config = dict(
    num_hidden_layers=11,
    hidden_size=768,
    num_attention_heads=6,
    num_key_value_heads=6,
    head_dim=64,
    intermediate_size=3072,
    vocab_size=8478,
    hidden_act='relu',
    norm='layernorm',
    norm_place='pre',
    norm_eps=1e-06,
    positions='learned',
    qk_norm=False,
    attn_scale=0.125,
    bias='all',
    tie_word_embeddings=True,
    parallel_block=False,
    init='normal',
    init_std_qkv=0.0207,
    init_std_o=0.00623,
    init_std_up=0.0207,
    init_std_down=0.0022,
    optimizer='adamw',
    learning_rate=0.000391,
    beta1=0.9,
    beta2=0.98,
    weight_decay=0.4,
    lr_head=0.00432,
    max_grad_norm=0.5,
    warmup_steps=338,
    schedule='wsd',
    decay_fraction=0.675,
    decay_shape='sqrt',
    final_lr_fraction=0.05,
    batch_tokens=131072,
    max_seq_len=512,
    doc_mask=True,
    train_tokens=1315000000,
    max_steps=10033,
    dataset='wikipedia_en',
)
MLP neurons of a small language model. Each row is named by its layer, matrix (down: output weights) and neuron, and shows model dimensions 288-415. Each number is 128 + 32 x the weight over its row's rms, rounded and kept within 0 to 255.
After each neuron's rows, "raises" lists the tokens whose logits its output raises most directly, leaving later layers aside.

L8.down1817 [112 143 134 149 112 119  84  95 139 163 178 155  90 134 132  98  55 129 128 151  94 142 133 114 135  87 189 162  85 120  39 126  97 148  99 142 146 163 111 166 148 133 115  83  89 169 128 154 137 133  67  86 115 137 137 131 127 118  99 128 137  91 176  65  95 129 173 254  99 143 171 148 106 127 153 161 140 148 130  86 136 123  57 124 145 127 163 113 102 108 191 192 130  72 104  84 131 163  64 156 130 100 138 142 168 108 105  74  95 132 121 101 178 123 115 142 137 162  78 121 114 167 149 147 156 143 141 138]
raises: " 102", " 202", " 101", " 90", " 96"

L8.down325 [ 95 203 162 165  95 134 142 196 188 124 101 145 164  98  94 158 104 138 134 134 115 148 138 149 144 142  83 128 199 123 180  96 140 131 123 116 134 160 195 125 121 106 172 134 113 114  77  88 112 165 158 152 172 168 147 147 114 210 130 140 121 109 113 134 130 154 136 107 161 181  69  97  97 126  79  95 120 133 108 128 115 142 142 163 112 111 162 101  86 116 144 181 141  91 159 189 152 142 109 128 110 133  89 192 138 181 126  87 124 144 149 130 126 108 137 142 127 126 166 148 124 119 124 159 148  38  93 144]
raises: " of", "overs", "age", "ages", "head"

L8.down1733 [ 68 149 135 106  65 134  95 167 111 148 136 125 145 123 173 163 119  77 106 117 145 149 116 100  95 137 143 159 127 129  98  99 133 163 113 171 105 110 119 108 169  83  89  96 100 183 176 161 156 137 124 102 116 187  90 152 145 168 116  87 103 171 150 112 139  93 150 115 148 102 181 119 116  94 206 131 155 153  68 114 151 109  92 171  98 143 134 118 125 151 141 108 149  54  86 103 105 139 123 135 103  54 106  49 141 158 129 186 133 101 111 136 145 159 144 136 145 146 154 160 103 141 171 131  97 143 134 100]
raises: "or", "ure", "urer", "ors", "stone"

L8.down755 [ 95 120  82 143  68 149 106 124 101 111 133 120 157 209 140 100 139 165 159 194 119 133 159  65 119 139  93 127 173 117 137 103  96 156 143 169 157 130  90 173 182  52 123 108 114 153  78  72 187 163  52  91 143  93 137 125 105 104 133 137 145  84 151 165  77  81 112 146 125 170 128 105 120 116 163 152 139 165 130 209 132  91  89 115 154 132 101  95 113  89 127  89  51 111 157 106 157 101 152 122 132 135 118 119 140 142 171 170 138 133 149 155  85 129 152  99  66 123 148 153 188 130 118 180 137 113 136  86]
raises: "ug", "uru", "uke", "u", "uy"

L8.down1211 [156 184 167 144  81 111 126 102 147  83 138 142 126  64  93 112 167 120 130  91 147 152 141 136 180 129 120 148 159 136 106 105 134 172  68 160 117 152 150 124 130 142 100 139 109 185  77  81 121 150 113  61 113  53 140 125 177 162 114  93 188  92 134 158 106 129 111  63 125 118 131 147  87 103  47 129 111 130 122 130 158  83 196 101  82  76 136  62 116  78 116 126 104 103 140 129 148 142 133 106 161 162 135 169 104 158 122 116 112  79 150 137 127 131  93 193  81 110 177 135 167 134 159 148 172 115 102 116]
raises: "ately", "a", "amin", "hip", "ac"

L8.down36 [111 129 141 143 173 126 170 143 146 139 160  96 140 113 172 162  72  90 146  98  83 128 126  73 132 108 151 115 127  69  52 149 170 147 142  95 126 201 151  99 131  59 158  91 175 156 146  96 122 180 142 139 134 166 101  99 117 123 194 103 156 112  95 129  35 155 160 125 173 176 110 106  61 110 140 139  98  70  50 135 175 100 198 153 134 127 100 107 123 140 148 133  94 172 156 154 105  97 100 145  89 137 158 197 127 100 134 104 152 132 132 174  77 152 183 102 129 132 145 183  85 102 121  49 141 147 115 158]
raises: "de", "ne", "d", "der", "hu"

L8.down3061 [104  84 136  92 110 121 178  98 163 181 174 161 144 143 175 145 109  87  61 190  99 156 174 147 151 155 120  91 141 104 120  61 125  78 137 149  76 132 178 131 151 162 106 113 173 108 101 153 101 140 168 143 186 145 110 152  99 120 149  84 107 119 127 173 164  94 110 136 112 123 131 141 157 139 107 116  84 162 159 127 130  84 100 163 184 156 188 128 158 203 108 128 157 136 156  87 173  98 177 104 143 138 161  78 102  82 166 149  84 115 119 152 150 101 217 145 114  95 142 164  93 117  74 116 106 153 149 185]
raises: " parties", " artists", " organizations", " residents", " groups"

L8.down2324 [121 141 163 115 161 184 125  84  92 165 136 136 128 128 124 147 108 132 162 175 154 107 123  78 160 135 115 161 144 143 172 124 136 105 100 130 124 165  99 149 100 122 148 170  96  97 111 169 164 156  99 158 106  75 104 110 137  91 176 170 162  95 135 131 158 134 139 119 114  95 140 132 116 145 132 134 148 138 112 121 171  75 137 155 127  87 116 118 174 124 182 104 130 114 150 143 130 138 113 114 119 129 141  86  87 161 105 112  75  91 133 148 107 124 142 103 161 150 123 141 173 106 156 116 151  69 140  61]
raises: "ise", "ize", "ises", "iser", "ific"

L8.down4 [139 187  89 157 187  83 122 164 137  84 157 119 105 164 105  77 145  98 123 104 136 114 123 120 145 121 148  70  97 172 169  72 134 156 190 140 112 160 150 121 131  97 184  99 129 147 108 112 113 159 132 160 131  78  94  91 135 107 111 125 138 135 122 121 102 142  66 116 131 118 169 138 131 144 104 112 117 158 167  76 103 125 168 193 116 127 163 163  81 120 136 197 147 141  94 172 129  94 138 156 171 166 123 155 124 146 130 119 176 104 118 192 150  57  91 111  91  96 110 122 179 116  86 132  86 127 118 139]
raises: "able", "ably", "ables", "ety", " Islands"

L8.down648 [180 163 170  67 108 105 106 141 130 136 133 163 134 136 148 163  91 149 123 112 137 168 105 141  83 110 159 139 138 167 181 112 171 158 142 133 141  67 101 110 144 144 113 118 119 123 178 201 143 173 165 105 196 157 132 152 112 137 144 100 159 131 142 142 139 115 121 102 171  94 172 129 132 164  63  71 139 124 110 148 167 169 134 226  62 154 114 105 173 174 136  91  92  92 158 103 118 161  89 134 117  86 110 180 120 121 160 108 173 102 173  80 114 165 121 224 133 124 136 164 170 131  79 101 179  84 141 126]
raises: "zh", " Kaz", " Turk", " Soviet", "š"

L8.down1034 [129  90 109 119 101 157 184 107 131 138  52 131 117  92 128 161 156 132 114 139 119 186 116  91 183 167  95 178 115 119  92 123 100 125 141 123 115 154 166 147 134  77 161 121 109 124  57 180 148 158  90 139 118  58 124 151 144 128 174 189 132 174 118 178 149 164 173  69  91  94 120  90 147 144  81 108  93 135 163 137 105 169 152 135 171 110 112 103 154  88  68 119 156 135 138 151 128 120 153 147  96 104 110 111 102 159  77 118 104 136 137 104 107 106 112 176 145 103  89 141 104 125 105  90 145 171 119 108]
raises: " and", ").", " or", " &", "\")"

L8.down2119 [159 168 144 158 148  94 138 172 164 173 156 103 131 151 125 142 121 193 115 102 151 121 162 183 148 146 134 148 136 111 129  83 170 172 138  95 144  91 143  86  97 143 114 143 136 165 135 114 183 155 107  74 129 122 118  96 118 123  72 119 123 182  84 166  86 122 129  85 150 156 111 180 145 168 117 171 110 111 151 186 161 119  95 144 103 117 149 120 180  52 139 146 104  62 165  92 184 108 214 148 138  93 105 131 131 151 128 149  85 135 133 119  91  67 194 107  86 107 170 122 103 118 123 122 148 123 105 105]
raises: "’", "'s", ".)", " who", "."

L8.down172 [141 159 140 160 157 105 117 175  49  98 115 181 109 139  84 151 192 152  73  90 172 124 105  71 168 111 140 175 159 197 135 145 163 176  83 170  99 118 132 121 125 132 123 144 135 137 122 158 122 130 140  91 113 151  16  83 133  96 100 166  92 115 179 177 184 113  67  91 140 129 106 134 149  71  49 166 103 112 139  27 137  98 124 162  63 132  54 101 108 140 138 151 155 135 147  95 129 166 121 128  96 151 115 110  55 105 160 193 132 120  86 155 157 168 163 109 169  73 107 141 168 154 103 134 129 156 136 187]
raises: "ate", "ise", "ize", "ase", "iate"

L8.down2751 [186 106  65 113 118  83 168 149 160 125 100 138 130 156 112 138 102 128 113  91 111  93 127  97 128 151 171  93 185 179 145 153 136 152 142 131  90  83 166  93 148 121 197  98 158  76 115 107 193 126 133 160 137 141 126  76 130 156  36 143 115  82  68 125 138 164 195 157 118 141 184 126  67 106 112 137 104  80 151 115 157 121 163 122 140 110 175 147 172 213 162 127 137  92 106 130 160 183 142 112 184  98  68 130 110  73  99 128 123 125 117 148 162  62 125 141 136 130 161 104 109 128 109 160 102  98 173 112]
raises: "ly", "ising", " next", " following", " times"